config.toml
intermediate_size = 1280
vocab_size = 2048
positions = "learned"
bias = "all"
init_std_qkv = 0.0233
weight_decay = 0.33
doc_mask = false
MLP neurons of a small language model. Each row is named by its layer, matrix (up: input weights) and neuron, and shows model dimensions 0-159. Each number is 128 + 24 x the weight over its row's rms, rounded and kept within 0 to 255. Numbers have three digits each.
A block is one neuron, or neurons of one layer that tend to fire together. After each block is what it responds to, as a language model described it from the Wikipedia text at the highest values.

L10.up117:126118142134134140119112145148141129122138108103121118148123137119153107103107127138126118132109139161139080116087145147108166175112109129151143143143114153175124116124146137113171113160130122107132131166119119165152120172111091119144135128127120090137144097127140116044162141113149133147115141106158147129150140112109094084114141118102111152123107156163117181095139094120123106116156126143130110118153144171168111142133133116112099137126171171085122119095160099095116119132126138
L10.up1081:127112117184086163114138077118159135148159097191174106101133112140153152089113121114160178136138137160141151161105132138121124107136109152129132142118069125110125126180091106128151097123159137105158097153109090112176132130123121156115138143132143154113092149123109131088105169134139097144118129119144111119147101112171116150116124135128145132141124137143099151125126116106187112136164148128131097118116161152112122082124122136125123097146163148128139119104128129172103144148143148
L10.up1106:108157131161091142128110140115139143139151061119144085110097159109126110097099127154132176150146136127129079083099129136087079156133108118156137127144131187136095131135137126087112052134129129157132159128092122110095145172093125101139135160125121193127176131163104087093150133165131117097144148117116148137134083096086153094085129126172116147123145148122138116093129101111161121119129138149150141096140130161130118122112121112110083136097139170099136169131130137123137174117102130
L10.up1143:175157096151118140133138126131100129099125139134116057072152113204166118092089152152138141128148147104076117136096095111103117109117135126121124129160123116117158158133119159123123088170140132120129130146147086129152107168099146142114067146142134126154122153141128113089154115146140121129109131178100122138170087125083137127141116099133143136117132146138135113130143068088087106116177184146110099092147154122115099141130134141097148127093116086100100186154129128102101076128167133
Description: Day number in dates. Day-of-month numbers in written dates, mostly after "on" or a month name, such as "on 27 January" and "May 27,"; also century digits like "the 16"00s and the comma after a day.

L10.up64:146121192102118151108123126102140148111144120129120124124128117118156125166117136157155164121143115125134123135158113123149129088128088119137173186146108093156135125139173141137085102124082144074176135124123110120114132145142122095158140145112133136125104136097123137140166156119130108130100146100141103121097143123113039167126123102111183171096157155161144122126115114138130152080109130130120089104150158135124152120126113156106125131111130122145147130156149134093135090111131105
L10.up651:146154140125121153154112147122159123117141147133117127119135114135112141162116156136111173154131155158149115085174105119137136097103169167121129123186082121137183126118144130099124119088108125107158129109128130106149132086119149137158120158120151128120107159072133123094102130068127119139149145143117148162137135108155067123134183156072150057097144109095120130186094128096143124126146121136113087127152084109117154136117099140168121150158147116120127150087129120111101120164137137
L10.up766:112129164125102152131141118150163138132137119107131130097147149161152129108143117130136189124141156142127116158082118147151119148108149148126139123112068131104125113110089148104118135176084089172087133147128143110118136062064087104107185114107146128145082122105102092101149144051157136131155137147173147124077160096124121147116128108139115098125125129109110140119112158148132129149125129130133092096094092141166137117152114120116164109134167115118132124092115147108106117094114144
L10.up1036:151140149106140144087125124093137176138119153144125129102139112130165161102142106180165150107124186133175109148121173126139175096173149146154136155098099177104143137130136109120124126118141111161162128193081144183104096098106144128125171102133125123109127112115181135088119149149126157171140128132140146116075112122137103112074145091139108113112144098164162123135121130121127152109116128113138130129123132116154154106123119145159108111121112129116129166084122109130168156125097082
Description: Next part of names. Token right after a person's given name that starts the next name part: particles like de, initials, surname pieces (Pérez de, Gary W, Josh Su); weaker on mid-word fragments.

L10.up512:096131122105153140091101169099135100165114147125137151121107144076184145127151148148112103145124126122121112143141123179136118137089105125160099103134098112125147139140107125110110121124113128107101125154123109165159118127113143112104159116145155128153102107147172124108159131140148116127099156148117117156147136118155057092131117158087129164124150085122090140128108120149100104131150136108151124112120099137129130097141139127118101139156176096101123121159122152098094145137146124
L10.up689:163173102079131133099181156138154143166152118143142131092184154094121132138137132076152126130135106154131102115078132157120160118141173117154099121134111116150156129132137139105150111127140072122138096106155123138112123130079128109170156133123134152132147169131159098134149154147121117149126152126150134148131145134135094121105137120115089099135143124076167122151128167148115124193152132178128155113122115139116121109090140156154077138113124108102131124111096151142124116102165085
L10.up863:135116169140079122157162108055100129079182125137128133098166102097144164116122116135106148166140158140096162145120131154173143101139102130151135139105134135133115139132130143118122129156138139128147094115117134130140119133095098116127160099119145179163133171164073119106158096131138141164107116156111115141129131113159139132116129125147146109129128143133112133096124160154076136115142131115139134084107084116105120083107128112195084127149118147125143095109132129133149160126164128
L10.up1187:152158137117106153121154104037110141101121064111138101115138089122137129113140203130145191106191154137153083100161102141128159111103083099128115142164080143138137127154141141143120062101121136155145138160124155124137131110057147088108143115106132147124132164144110109074147149105110088143124132174128153162134112116096093135109165139112137147160126127146177134113157138104133122133154157126092090138140103133171111121087159170093112148145122106101131117123136097134105147138119116
Description: Clause-linking connectors. Connectives that open a new clause or conjunct mid-sentence, usually after a comma or noun in Wikipedia prose, such as and, which, who, while.

L3.up655:081125127077100161133090126113137147152124142128146062105101161100151164120100129142110099166145165174104143101163092133147145093152113148170094101176141106115106151160122136139106112133156182097099110135129091155142119109110176140140124116145134126095163159141122075122161098121135137135124138110107151115154136120074082177106126103149129135125143121157128186097109094137110090139132124152123110130154188107106091139135133132124082176116116132120119129163139127153133158108119098
Description: Sports terms, also, suffixes. Diffuse unit covering sports words like Team, finals, postseason and finishing, the adverb also (including See also), and endings -ition and -able.

L3.up558:147124161139143146122157135129140129101136135148126152104155111176119134122097140144091136130172150164131122110142140082115121135119098113157095178180110144187165133133131109132131135154176103149150136142127096139168081128093108075124102104125133132157140125120197108086102162105113128158141129125118092105109085061143092091094114130112110151128146108105141133149120130078135122139148138108140104101083108120088144155105139160119100118108149138120123138134133125122136121119159098
Description: Word-initial fragments and At. Opening word pieces of longer words, mostly con- (contact, constructed, consistently), plus sentence-initial At or After that begins a new clause.

L11.up10:131102118132100096143136114100153137103125115162141117116118102156140156106122124098144123106120159160112081121154104110132174123097149102127172135129144150151122100129147119111140117138116105149091162107102118103184111120121130131093103121149152121176144121107166115109093121159139161122125145151149136113101092126148122112142128122126124145108138144148109110159082146119130148153184095164162181122075127116161118129153116140099142123102150096103110137148109120117131149147133121
L11.up27:156145148142132174129118141105124169084140127144146128120111130099084096138107107112116134136132123154119111137111123097155170139125181149120137147153126141134160100177082133141106118146149112086102150148109116124124153138100107131146104125162117100162136112156130089083134165072159122148095140144110136082124127055180094138145141095105099112121170118113109113134102166124107131125202110109133108114111109164137132152090156159129117170131112141132136133105112073109136129109133119
L11.up49:151149114169111118149135130075145149129138151098107131116145185089119171101160147158151148097106137169118106124093121131106170115157142105123094117169125110161128129118095120121130118175111140122105123115160115146141154147078090129152152138132124093122137112103133146185109116092142123118080156114111159089111133118051136133114181096139099131115130170105108122090096153141152160101124162147168131117153130143164162147116123130161124132116110149110147177100095063128095114139134081
L11.up294:126116138141074106140157181088127103121149104143110123074105115148105129094147155129098164139126130149096115128126148130121128141147163139105149119152139119121137120125104156135124130201127089122161138138107087118102099133093119085120105122149099114200109136126101107128140104119121105125118158158098156101140158092130140135128107142095117095165142089161139115105120107128124159164132113137077137123129196094107107140073173150131117101111128205117137177125110124109129151128136113
L11.up448:081161115148121139074132124133124097136134131151137162138126124113157166089139099115150148126168148150156117121128125119122120112176141142105125089168135169119165139137122105119102094102161143122150133126122086151123173096113120135106143124194125101157141154140123100093122123160153132116121177142137128133177140050115125135106106148123155137074109098127123174146088105102128122144162114135155120123141118149137151167147157125154090123081109165110108135123163107140136121066114122
L11.up449:126173221143162151103076107091196132112145135119129094142107118131139144153149172150157090116130146144126121119126117084080123110109102117134111140126144125144144108128149117094146110148129144123170131158143093156129137131144077131125140146129128124159180166135145143097093195167148152151121144142127157135096102117149115124119124113115127113129101145168136101140135093098169116154135180091128133150133094094122110093104132112138104131144133168090102122123097137125190112114138108
L11.up618:159108167152134119145110168110129106130140111126123132109153120111126133090079128092089108148131116144116129164097108141122115109141099123164086104137116169141139099129128124095114113155134097165139139114140121125134151165160139070137109164148163182145179110135153146111135106106122139143116156120137147097144112108108133134120114129137116139139137092159096174124084148116107152094148138119200132128132095159136110109112099135114080146101101154106126187110111152129161092139136064
L11.up786:134075105137142141157137097110141129143119113109108121171139141099139153136113130161174144116136142111161110146143135148167157101095142155126141129142115119165156121127129119118100122155128147152139119193150146164159151105114116088153160106148127154141119152124175140074170152138142118124087168141114135144119105128106116073084158102163136108081147148123174123140146149096145132117099128123144094088112134148175136126132103146169139138107116153107095165102097119094073154143132128
L11.up802:125125126146083148187136058097101135079140148132127110100159128074117123102136205107136153161132138115117140122110162114140116086138123140126092150191190106122118157145145143109142143160103097134157164122182143130160119087114127072159155085132141090125147123113146083124105165111121102130141131100130105139117125121105103120145141096109097139096148131120106112131118157116111151109108145158123094139145105105124102106083129135124136132127128146131151173151106142130125130156117081
L11.up839:121098147154141142136111123095112140116151139140090084118133091104125129130111122128102140144080172129160102134103081115092118143146140126112116138152099122133135106147117147117136139084120075104123117128168113150099140127101130116130168185142128181107129154107144158104142134145135140141134105129136158154114149054144099115098132112119137094137158128165149130089112111130129097135143159154092107150151152147140111124118110124181110132112128133132131142137123125136126123110089104
L11.up912:155165191187132105108157127139113156113166130170145130093107120109158159112116134164130142090148159154156095115104115090145107132150128152136094150121104122117143151154110116098119110105160136126159125135145111119151142115112134119124108113116105102101124147101201127079148129162130073114136137119092133135111123106102105124093144086123109144158149107138143131113104092137154130119107142099113122165162147104124114110129085135124105100130155165140123150134159192123120110128139117
L11.up1035:144105172118119160141124133136141097137146091155109117164126124135100162117057142116076162155137132132156139129132128074135134138154183148126074123143116131164139122101145145094092122130094150157104117151130128131187136114118122107130108132159131182189162166131142121119114152156132106124139157153163144133113119118155134150095076096136147139121128100113119109113113134113115171124140073148161125098107149125170132166145125142125099121090077157094116166116142108125121148107132140
L11.up1169:071086133091150145134099141114158117092144101121140138142141087137155123139098149125132123126152149142113129116129107117108127149167167156082079164107122151144111143139133125139143107122182122189109092142128060117160126122108136085119147136129126130162175139166147127142153127090128092164112130131095131157138110076150111133093147133154127139112154148093143131101169131115169127140138144129133094125127141122131134138117146097188096119146104152102129118176154094125119129118135104
L11.up1234:160132140124109130143137115142092089126127117093152163171176155156108188119127103111112105120121105155146109167147139108134127110139146141130140145136148121114181099113131130165117096120111151167110113154123143119155116130062123107186115102114124133141146167112151083163111140158108100112141120139118153117101168128186117132128166164113076128113147081145116099170129128110094130135140107127163136121131119163153114124091097139152128087128135120121135157144129098109122134144114136
L11.up1273:137149143140081124103139126133096096086146143149143096110081120103170106107110107171170146113149207155090125147156137132138091127076145164141154136161157112131152115128143126112080115149111114136120106101126134138078109111110137095071095174136165088157158136140178132126145094155133098102139147167143132124119119099142135134156163142121131124094134102150107115168090103128175118118127131137107161114135116131132106144110138133136122139137140086135112155159107131146114100160156114
L11.up1276:157124136120136113133139093079167105130147137163127136110085105137107144146114122130166123146136151123135117141133109136141128109155143138127124097128119101148144111139089127092144116124106114142129139197189146094135084127078125125135149120132110125093132199148101157108133148117116104129101164135115144146148142151120127099093134133148170149140129119105103116104115108103140128095139137166138120136132155113144158101091137190142115155104091127120123118116093129156130121148126095
Description: Particles de and in. The Romance particle de inside Spanish/French names (Pérez de Tolosa, Deportivo de La Coruña), the preposition in/In before dates, and word-initial de- pieces (decision, deputy).

L3.up554:112129153137131205134126125147156124118146127126137137100111131123128091106123173155156200109167137135128088160116097131094118109130130118134113144127142183151119127139084136109138075145160105125181133132121088177092109111125072121123136127116139107103120181101134142121130157140094143135161130197128129106124129087128116131143126137109125139123125132113108179165051084091155118134152170113148123149108109092077130093132156103133121139114088144108118162166127122121148123139153081
Description: Month names in dates. Month names and year pieces within dates, mostly in infoboxes, tables and lists, such as November 1987, July 4, 2018–2019; also some subword fragments like mit in submitted.